Part of a small language model's weights.
Size: 15 layers, width 256, 4 heads of 64, MLP 1024 tanh GELU, vocabulary 8192, 14M parameters.
Architecture: LayerNorm before each block, learned positions, biases, tied embeddings.
MLP neurons of a small language model. Each row is named by its layer, matrix (up: input weights) and neuron, and shows model dimensions 160-255. Each number is 50 + 12 x the weight over its row's rms, rounded and kept within 0 to 99.
Before each neuron's rows, "fires after" lists the tokens most often just before its 100 highest values on Wikipedia text that the model never trained on.

fires after: "0", " Ra", " |", "R", "5", " Ho"
L8.up474:44 62 37 60 49 45 44 43 47 51 75 47 57 78 54 50 42 48 44 56 40 57 41 36 66 54 29 38 51 50 51 60 57 52 48 49 55 64 46 46 50 58 45 55 43 61 49 52 48 42 62 20 67 50 32 43 49 58 48 46 52 43 42 34 46 55 77 35 50 49 58 53 62 30 42 44 53 38 52 69 60 36 52 32 61 70 75 62 47 53 69 29 44 51 45 59

fires after: " |", "4", ",", "3", " ", "."
L8.up457:53 66 39 46 59 59 51 38 41 48 65 55 51 52 73 43 41 34 64 52 42 31 68 43 59 58 58 80 57 64 59 36 65 40 42 61 51 43 49 60 32 64 72 64 38 46 59 58 53 25 53 62 46 46 56 48 49 48 50 81 57 59 53 43 33 39 38 60 58 37 35 64 55 50 53 63 41 42 34 24 64 57 49 60 50 58 48 62 43 25 37 58 39 62 32 60

fires after: ",", "9", "0", ":", " de"
L11.up593:54 68 39 60 55 43 49 59 75 52 48 69 38 48 36 70 48 41 50 45 53 52 61 60 51 51 28 59 57 09 41 56 40 57 53 71 20 47 49 42 52 21 60 59 50 40 70 66 49 46 48 59 46 74 69 64 33 54 52 64 55 53 36 44 56 46 38 38 43 26 51 35 41 46 35 62 60 62 70 42 34 48 78 52 31 39 62 59 52 28 56 42 39 41 68 48

fires after: " |", "|", "\n", " —", ":", " released"
L6.up680:61 69 58 34 33 58 40 48 67 44 35 40 59 51 72 49 47 44 61 53 39 30 65 52 36 29 43 48 49 55 45 58 57 68 58 60 41 46 57 46 55 74 56 52 55 60 63 37 36 56 69 60 57 53 47 53 73 49 63 43 47 36 58 57 48 39 35 46 56 29 44 45 26 40 65 77 42 52 55 33 57 59 51 38 25 43 45 61 15 44 52 63 52 45 32 30

fires after: "\n", "s", "gu", "'"
L11.up576:42 69 54 38 78 62 47 44 63 49 40 35 55 65 46 51 51 46 40 36 57 58 37 77 64 44 51 42 77 38 47 39 49 51 52 57 51 51 55 35 45 59 43 33 46 37 54 55 40 44 44 59 53 63 64 55 55 59 58 55 49 44 52 62 34 58 67 22 56 66 63 66 47 40 36 64 56 57 41 61 46 25 41 26 70 44 45 28 48 63 52 57 60 68 58 43

fires after: "7", "3", "8", "5", "2", "6"
L11.up796:55 41 50 67 46 54 62 56 57 45 38 57 40 43 50 62 66 55 60 44 26 37 57 41 50 49 47 66 73 45 52 44 60 51 36 47 41 88 49 40 53 70 67 53 16 40 54 47 66 40 36 52 46 31 53 45 34 22 56 47 62 40 59 69 45 35 37 42 29 62 62 36 54 25 39 49 49 52 67 46 61 56 48 55 71 39 48 38 49 40 57 53 37 57 54 48

fires after: " |", "0", "3", "5", ":"
L9.up870:21 52 52 56 28 40 68 48 50 36 63 42 59 62 38 47 73 72 57 39 37 37 29 63 37 52 48 52 52 37 49 78 48 50 38 69 53 60 51 61 31 52 53 61 55 56 62 46 34 41 54 49 47 31 47 47 41 54 56 47 49 51 33 56 34 41 67 47 40 51 54 33 15 58 33 67 67 48 70 43 57 56 59 41 42 51 50 74 51 53 54 26 42 49 59 59

fires after: "s", "ts"
L6.up845:39 54 53 42 54 55 49 70 53 51 42 48 29 48 56 38 63 43 36 43 50 50 21 61 50 28 46 41 39 45 43 51 37 44 51 25 68 59 63 43 54 61 43 52 62 42 23 46 57 50 53 51 35 53 49 74 83 52 69 42 33 50 60 53 50 32 43 45 47 57 67 56 43 48 63 55 64 34 53 34 44 55 58 61 59 63 39 46 76 64 41 58 49 60 66 41

fires after: " T", "0", "9", "7", "8"
L4.up596:54 50 46 46 73 39 60 62 82 37 57 53 39 62 43 31 59 40 48 54 60 40 55 36 42 35 69 76 55 63 43 60 46 49 48 53 24 51 48 52 30 59 58 49 47 66 42 50 57 44 56 23 40 34 50 65 19 48 55 49 47 62 55 42 51 52 31 48 69 44 50 40 66 53 41 41 12 47 67 42 40 51 42 57 52 39 51 36 53 50 52 56 43 21 37 59

fires after: "0", ".", " ", "1", "5", " re"
L9.up345:38 58 51 29 92 70 67 69 56 55 45 48 61 51 60 44 33 60 33 45 53 47 37 39 46 79 37 51 35 32 53 46 49 43 38 41 73 62 63 46 37 49 49 71 60 45 59 49 56 49 50 41 62 47 54 44 44 38 36 31 41 44 70 52 70 22 54 23 40 69 43 37 46 39 43 33 38 57 54 51 54 43 51 49 74 66 32 40 42 45 55 51 56 24 62 29

fires after: "5", "7", "3", "6", "4", " at"
L7.up831:39 44 59 37 53 41 46 34 52 58 66 54 54 63 50 52 78 28 41 41 50 50 34 51 37 70 52 48 56 66 45 45 36 51 60 53 65 65 52 49 73 53 32 42 65 65 43 41 09 59 64 37 49 59 39 43 43 51 45 60 35 59 57 49 61 30 56 55 53 25 44 55 54 59 48 33 78 46 35 39 67 57 57 47 35 59 63 53 50 34 89 47 44 44 45 49

fires after: " =", "S", " I", " Em", "D"
L9.up152:58 64 52 63 42 70 45 49 61 38 42 18 50 67 73 40 44 61 52 48 58 57 42 51 45 50 45 46 52 38 64 47 58 25 44 59 32 45 36 63 31 55 51 50 30 56 49 57 45 43 52 41 54 50 55 55 35 63 55 53 22 70 14 29 58 60 74 49 69 44 65 46 49 57 55 59 59 34 34 33 53 48 42 33 38 67 27 53 69 55 65 53 46 64 51 69

fires after: " I", " A", " Na"
L4.up854:65 66 37 53 46 53 56 44 48 56 37 49 44 73 35 53 52 41 62 42 50 44 54 59 59 57 73 36 56 49 39 37 44 60 16 52 38 32 39 60 50 57 64 52 46 63 63 46 38 67 39 81 51 64 43 49 67 49 55 66 58 55 44 38 57 59 70 59 57 26 63 62 38 36 31 68 41 39 32 45 46 45 23 45 43 48 36 46 42 52 68 47 42 48 57 63

fires after: "1", "0", "9", "th", "be", "7"
L8.up873:47 54 44 30 56 58 58 44 66 39 42 54 60 50 52 49 52 53 45 54 66 77 61 55 30 35 40 64 58 37 54 60 30 55 16 45 27 57 55 21 60 49 77 51 49 48 69 48 46 49 63 58 58 59 53 61 41 42 12 58 60 62 46 40 37 46 43 67 47 56 33 46 42 64 51 55 56 55 67 35 52 49 44 62 46 58 42 64 43 61 55 62 09 57 58 53

fires after: "9", "0"
L9.up1014:35 56 54 47 69 42 60 65 35 56 42 52 59 41 31 39 32 52 46 34 45 41 52 66 39 41 48 39 47 53 44 52 54 57 55 52 44 50 62 54 39 74 38 62 54 72 53 41 49 51 51 37 45 65 56 44 30 30 76 64 69 68 66 49 44 64 51 45 50 86 55 50 66 40 61 41 37 39 69 48 62 44 48 55 64 64 38 69 42 71 75 37 45 10 51 32

fires after: "-", "|", " |", "9", "5"
L12.up425:41 54 32 40 51 53 53 69 55 41 56 58 57 47 54 51 54 51 59 52 67 54 50 62 58 16 48 45 42 30 57 55 51 39 53 61 56 66 50 39 44 54 67 27 51 34 65 22 51 52 46 59 55 41 31 38 63 51 58 52 61 30 57 35 58 68 44 38 37 44 38 30 75 43 53 70 65 47 42 37 46 51 67 58 59 38 41 45 37 58 27 55 64 42 35 71

fires after: "s", "us", " women", " man", "ign"
L4.up195:26 57 44 58 37 45 26 45 23 48 53 57 61 51 47 51 63 59 26 42 41 77 57 66 44 60 60 28 43 52 46 57 46 46 49 35 45 56 50 52 58 60 41 44 38 48 33 40 68 48 55 38 44 59 45 77 40 57 66 62 31 65 48 33 36 48 55 47 60 42 53 57 61 40 47 69 33 66 39 40 45 73 52 38 63 34 42 73 29 67 64 55 55 45 39 56

fires after: " |", ":", " over", " on", " for", " /"
L11.up284:60 52 60 72 49 65 50 60 48 58 56 73 43 54 34 33 44 45 42 58 43 53 57 54 33 53 49 78 59 42 62 61 59 55 48 30 51 41 48 44 46 48 32 51 32 82 43 39 55 59 44 46 42 50 61 46 31 39 40 34 67 41 50 69 75 61 69 47 24 39 46 36 49 35 43 61 39 58 49 44 55 58 41 41 56 50 55 46 44 31 47 57 41 52 56 44

fires after: "0", "5", "4", "3", "6", "7"
L12.up593:52 56 45 81 60 45 57 50 66 43 58 60 42 54 47 76 55 71 45 49 43 67 54 45 44 79 22 43 50 37 55 50 45 32 44 27 43 51 37 42 67 50 52 73 43 47 64 30 45 62 59 48 47 53 66 41 37 57 34 36 49 40 82 76 30 49 24 48 50 40 48 37 66 62 61 70 45 49 35 67 52 46 55 43 57 43 52 44 56 46 52 68 82 31 36 63

fires after: " \"", "-", " pre", "st", "prop"
L6.up590:55 48 49 31 41 46 40 51 29 52 58 64 72 47 50 63 35 40 35 43 50 67 37 26 68 52 57 48 62 62 19 39 51 49 59 46 58 31 70 48 39 64 38 39 58 34 49 60 26 52 50 55 40 22 36 41 45 37 62 34 40 38 57 73 58 45 28 27 42 51 49 39 53 43 59 48 47 55 45 63 28 42 48 71 43 20 35 51 41 55 48 52 59 51 69 53

fires after: "0", "8", "6", "4", "9", "5"
L9.up457:50 29 53 62 60 53 57 43 32 44 78 56 39 65 61 29 64 34 38 32 40 50 57 59 27 72 57 41 40 32 63 47 60 40 43 36 39 42 55 54 69 53 45 41 51 64 44 69 36 46 51 44 49 45 48 37 62 56 55 48 40 66 57 57 59 47 53 57 26 39 42 32 43 35 46 46 24 58 41 51 48 54 60 41 47 33 59 40 63 21 49 66 54 61 41 45

fires after: " ", " L", " S"
L7.up286:36 41 54 30 68 87 67 59 51 33 43 25 34 40 41 41 65 54 65 43 63 57 48 49 53 60 75 50 49 77 55 58 48 41 65 71 45 52 59 65 39 47 44 45 65 66 37 48 74 48 47 62 50 41 55 55 73 59 42 60 51 68 43 49 38 61 30 43 67 37 55 50 54 35 61 43 63 61 51 48 54 65 48 63 39 37 38 27 56 72 42 53 59 56 55 50

fires after: " ", " pre", "-", " Man", "www", " \""
L4.up356:54 31 52 54 47 61 46 50 60 67 57 53 56 43 38 46 46 37 42 53 43 47 45 50 55 52 42 37 56 49 50 35 54 72 54 51 39 40 60 55 55 45 64 60 58 37 42 40 64 34 27 82 44 45 54 44 76 41 63 41 43 63 73 53 53 40 37 39 61 35 33 32 41 22 51 61 43 46 21 60 35 44 47 68 62 34 47 43 39 25 42 44 40 60 74 35

fires after: "-", "w", " pre", " re", "th", "\n"
L7.up116:41 51 74 37 72 50 64 36 32 27 50 61 43 62 60 45 44 23 40 64 70 65 56 55 50 60 55 52 58 47 44 56 48 81 25 44 52 67 58 43 48 60 42 41 29 60 47 77 57 59 65 49 43 41 43 50 37 37 54 64 34 30 52 45 49 53 41 58 55 47 30 36 49 50 38 54 44 30 65 35 36 36 29 66 43 46 39 49 39 68 47 29 62 39 63 55

fires after: "s", "S", " S", "C", "ca", "K"
L8.up569:43 44 47 58 63 57 59 33 62 68 39 30 58 43 51 44 46 20 53 39 77 61 63 58 36 58 50 65 33 55 58 62 62 29 54 50 36 46 63 44 48 37 41 50 64 45 68 49 64 24 58 50 46 33 52 55 44 54 36 72 39 60 53 45 49 62 52 18 44 29 55 39 53 46 46 47 59 48 33 60 49 32 33 48 58 46 35 63 49 68 79 42 66 68 64 43

fires after: ".", ",", "\n", " However"
L9.up307:60 45 51 49 63 60 36 45 41 63 42 50 37 39 51 78 42 25 60 44 67 38 41 47 59 56 60 34 59 51 52 41 66 44 41 58 40 52 59 42 48 55 63 53 22 71 62 65 61 45 59 42 55 45 60 53 32 54 58 56 53 59 38 44 55 41 54 49 54 33 51 42 46 16 66 54 59 39 67 72 63 42 51 59 38 56 51 56 37 51 47 39 55 36 41 57

fires after: "s", "es"
L6.up688:43 55 56 44 57 68 60 47 54 66 55 64 36 42 68 48 73 38 41 52 45 40 46 47 54 31 44 47 46 46 58 37 40 50 68 53 68 60 62 30 59 46 52 62 65 51 61 52 51 55 53 56 26 45 57 64 47 74 48 76 60 70 53 68 60 38 48 61 66 39 47 59 60 56 55 70 64 53 57 55 35 65 47 52 34 23 42 59 71 52 46 68 31 51 48 57

fires after: "s", " Women", ".", " women", "es"
L6.up489:50 44 60 54 43 56 40 63 35 59 50 65 61 49 67 54 49 42 55 38 39 45 54 49 66 51 51 08 51 48 22 47 69 45 36 51 64 47 57 69 55 46 30 62 35 40 51 54 75 53 63 56 42 62 43 45 65 74 26 57 46 69 60 50 63 43 20 40 48 53 51 40 42 54 48 54 51 46 41 39 35 42 55 44 35 55 57 46 32 41 54 55 37 53 45 62